Weights of a small GPT-style language model, trained from scratch on English Wikipedia.
Size: 9 layers, width 192, 6 heads of 32, MLP 768 squared ReLU, 4.37M parameters.
MLP neurons of a small language model. Each row is named by its layer, matrix (up: input weights) and neuron, and shows model dimensions 0-95. Each number is 128 + 32 x the weight over its row's rms, rounded and kept within 0 to 255. Numbers have three digits each.
Before each neuron's rows, "fires after" lists the tokens most often just before its 100 highest values on Wikipedia text that the model never trained on; "fires in" lists the words (lower case) most often at its 100 highest values on Wikipedia text that the model never trained on. A number after a token or word is its count.

fires after: " pe" 24, "it" 15, "id" 12, "et" 9, "ent" 8, " to" 6
fires in: "people" 27, "little" 9, "middle" 7, "entire" 6, "total" 6
L3.up474:074177037083154139071142145066164122146169108152088141171122153161151134134131152101107166113155173115156134082136189144141098125134089162092165118130131148198121102131164121133125157127103119153124096130052118159139165147142103138147140110120159110114157137033078157075130144162143126130

fires after: "." 30, "," 25, " where" 9, " which" 4, "H" 4
fires in: "he" 49, "she" 35, "career" 8
L5.up605:146157038156135079120120075120068147117124099147141160076141158177175133159107143104134176174129153110125109070138102139086128144092103166151150119156173113118161098097138120136163134116106111124112085133117155116145119185169084118080130131126121131132159126095139138147193145114201158076

fires after: "s" 13, " d" 12, "ed" 10, "ec" 9, " Ch" 8, " T" 8
fires in: "website" 13, "died" 13, "species" 9, "by" 8, "family" 8, "total" 8
L3.up434:084138115177093118044136112135081093128089162146133121101114140107124127137149109144175163140126127156125133110104087071121115142135199107099108124148176136102119118062133146187092138130041064127125147153114145116080178110137153153183089165094123138149136072124131103105162042072178207120

fires after: " be" 14, " can" 11, " has" 10, " have" 9, " to" 8
fires in: "be" 28, "been" 28, "being" 14, "subsequently" 4
L3.up751:094108095104155094136075185125106109132153148107160134129110192167056196048120167133089191144160220150135149099124132133146149161138135103115106132077095136129119145081134182155144141181124176136151145187169080122162155084063135107119094214131133106119145113102070131159117129145079136138

fires after: " to" 33, " e" 17, " k" 11, " for" 10, " an" 8, " be" 5
fires in: "early" 19, "top" 17, "another" 9, "forces" 8, "killed" 7, "too" 6
L3.up392:169136087088134174137088143129151143159152133136093119140090126155089110116121128112112182034137148153148126112125088057131165144164084151169159135143124152076154077136134151143093092122169125129149105164083087144193095114165127141198094134161131130122128114052126121145086133088112165197

fires after: " that" 30, "," 16, "t" 14, " n" 7, "." 7, " e" 5
fires in: "the" 77, "each" 7, "no" 7, "their" 5
L3.up416:153129132220154120142100143122151096150101146195155085110159091186083126141088086168108124144094185057106088138166134117110069098126096079110136111133127119038118106117107157099085094184127142138102099159162091168169080104106089098120126136111111114066117151095125128119140143156142114188

fires after: "\n\n" 21, "." 18, " one" 12, "-" 4, "\n" 4
fires in: "in" 46, "of" 24
L5.up179:103078113138109115171069125108105142144168084097177120119144175066160122096071171108085092118169122112143132077127115178152167154172157107121085082175168152094143146105190112153128170110156155136129071148112078183087120085140170138117131101114096150089202140128085086151091172166096122123

fires after: " the" 31, "al" 16, " th" 13
fires in: "first" 33, "california" 15, "third" 9, "seconds" 4
L5.up627:157108117116128118123087155139082149113128159153123117185094149146109052134193084124078117077178124112117119116032065171096149126111141121118164086138148121058123092115049200149164131148129089103132162154132074141155125093103183105188150063153168162099094080094105094116119076113117126104

fires after: " d" 24, " l" 11, " spec" 10, " It" 5, "ec" 5, " b" 4
fires in: "is" 33, "died" 23, "species" 14, "land" 5
L3.up583:144151099113107092090074087140111076158082126116111086152130153144123088169161102165131099131131111103110183145087161061088120113146144137120107158107136139110098107123084140160155197102168080158108157102140121080146146071121150078126224151125103185067120151144153127146145205136144151114

fires after: " b" 23, " d" 14, "ed" 11, "et" 6, " U" 5, " O" 4
fires in: "up" 29, "out" 15, "backing" 12, "back" 11, "down" 5
L3.up463:154148120082070136159088140167154136114072160130088107151116078097140082110087112131109146133080103185150174173085127113083107132082145170125096145127141151166149124186138159121100140099126144148113118075162132154078180131145151156141114130175086131067093132080112140150133034109177213141

fires after: "ri" 15, "a" 9, "ir" 7, " rele" 7, " elect" 7, "oin" 7
fires in: "married" 15, "elected" 9, "because" 9, "released" 8, "appointed" 7, "retired" 4
L5.up420:119077113119137195143135107108133162181164114071122119090169109192131157112104151126100116112137058120106113091123150100180105168117168128143116118124166169153093074153128136176099133148139067108207137125128148154090145096137099104118110168163105111130105137149104166028092120086107126123

fires after: " b" 29, " s" 9, "ed" 8, "y" 5, "fter" 5
fires in: "both" 18, "the" 17, "by" 9, "business" 7, "senior" 7, "family" 4
L5.up516:140109127209169117111139179123096145152149120143180088161142106157144159132147125136152114179095154103169120081151122139122137151185161174120113180114128140095112107103075130128121135110170112102130180156172117159099131148115074134138145107182080162106160099133103117135108086141134162086

fires after: " b" 16, " B" 12, " s" 11, " h" 6, "m" 6, " m" 5
fires in: "between" 30, "both" 18, "since" 16, "by" 8, "many" 8
L3.up194:066107133178122131106109175125162140141096126149123144178124115105141138144135127107140120163110079120120173101125148140117094059134096137147101115112171172118161115141163072163149064120172123113110085107098145142033087103131095177168086115143139174153112116148102090131065177148102130140

fires after: " M" 17, " d" 14, " h" 13, " wh" 10, " R" 9, " m" 8
fires in: "did" 13, "having" 12, "while" 10, "middle" 7, "ridge" 7, "mid" 6
L3.up170:185209163123125214130092128163118112130131167136126213112166160095137122137134122105100170147082144094164134145121161149121089130177117095194121190167139174109130149093088147089096157123153123175113071124145087084121101111148178144098138168086077140176111138143131151135131141139114093153

fires after: " s" 48, " Al" 21, " w" 6, "s" 4, "es" 4
fires in: "such" 28, "all" 12, "same" 9, "single" 7, "well" 6
L3.up114:131160118170094133173100173097070164131150127188137091151089139156098182095137122120210117090142116118140158161106087096164123099061182168227106091151134115185145162157154139141139106134089103126118135165098090083135139139100222143113101107126130165143127165141134177148141114129136039065

fires after: " s" 28, " w" 21, " N" 12, "S" 10, " n" 6, " f" 4
fires in: "such" 29, "well" 21, "species" 6, "narragansett" 5, "narrative" 4
L3.up60:089096096163163154129125119109123104185112121103144151118139138106092172163088108162099072144089139169136166134141099089122103085086081127183109131163137124086140173125143181141077131140181127161143127157091119095139121114109104112078108100147147086154109142030141131078085073192169161112

fires after: " s" 30, " f" 15, "rit" 9, " st" 8, " n" 5
fires in: "such" 27, "following" 14, "written" 8, "still" 8, "no" 4
L5.up614:077156150104103173088059064138146211177090144086165137138084104083115155109067113169119112136063152141149091148141102117147100144044139126172127179161139169118102139098125084127081143126130043129144112088090072139139128122106155083157115072152158071151097084109133117101135104117101119123

fires after: "." 32, "," 27, "H" 11, " where" 11, "°" 7, ")." 4
fires in: "he" 89, "w" 4
L3.up535:128136140148182167125105132124155132081205147131120131110115097165192123087127144122126147156111100128127136141126115106075129133133077110118087079149194116160140116109184132136157135124121193098135142214096146142135094149127167174137138151063128158135118100131125144125147138137173146225

fires after: " w" 41, " M" 16, " m" 9, " K" 6, " H" 4, " Q" 4
fires in: "well" 31, "mid" 6, "middle" 6, "wide" 5, "midfielder" 5, "kidder" 4
L3.up243:125134159133185138114128184166127150123111125070126170101088164123143129148097100146165093166192196163110166178107097194158154102137109110157056102135133144116107150103201157058105165155101151207116158143106138097069154116122100134141121142121175152100142123095139163132130122153107158154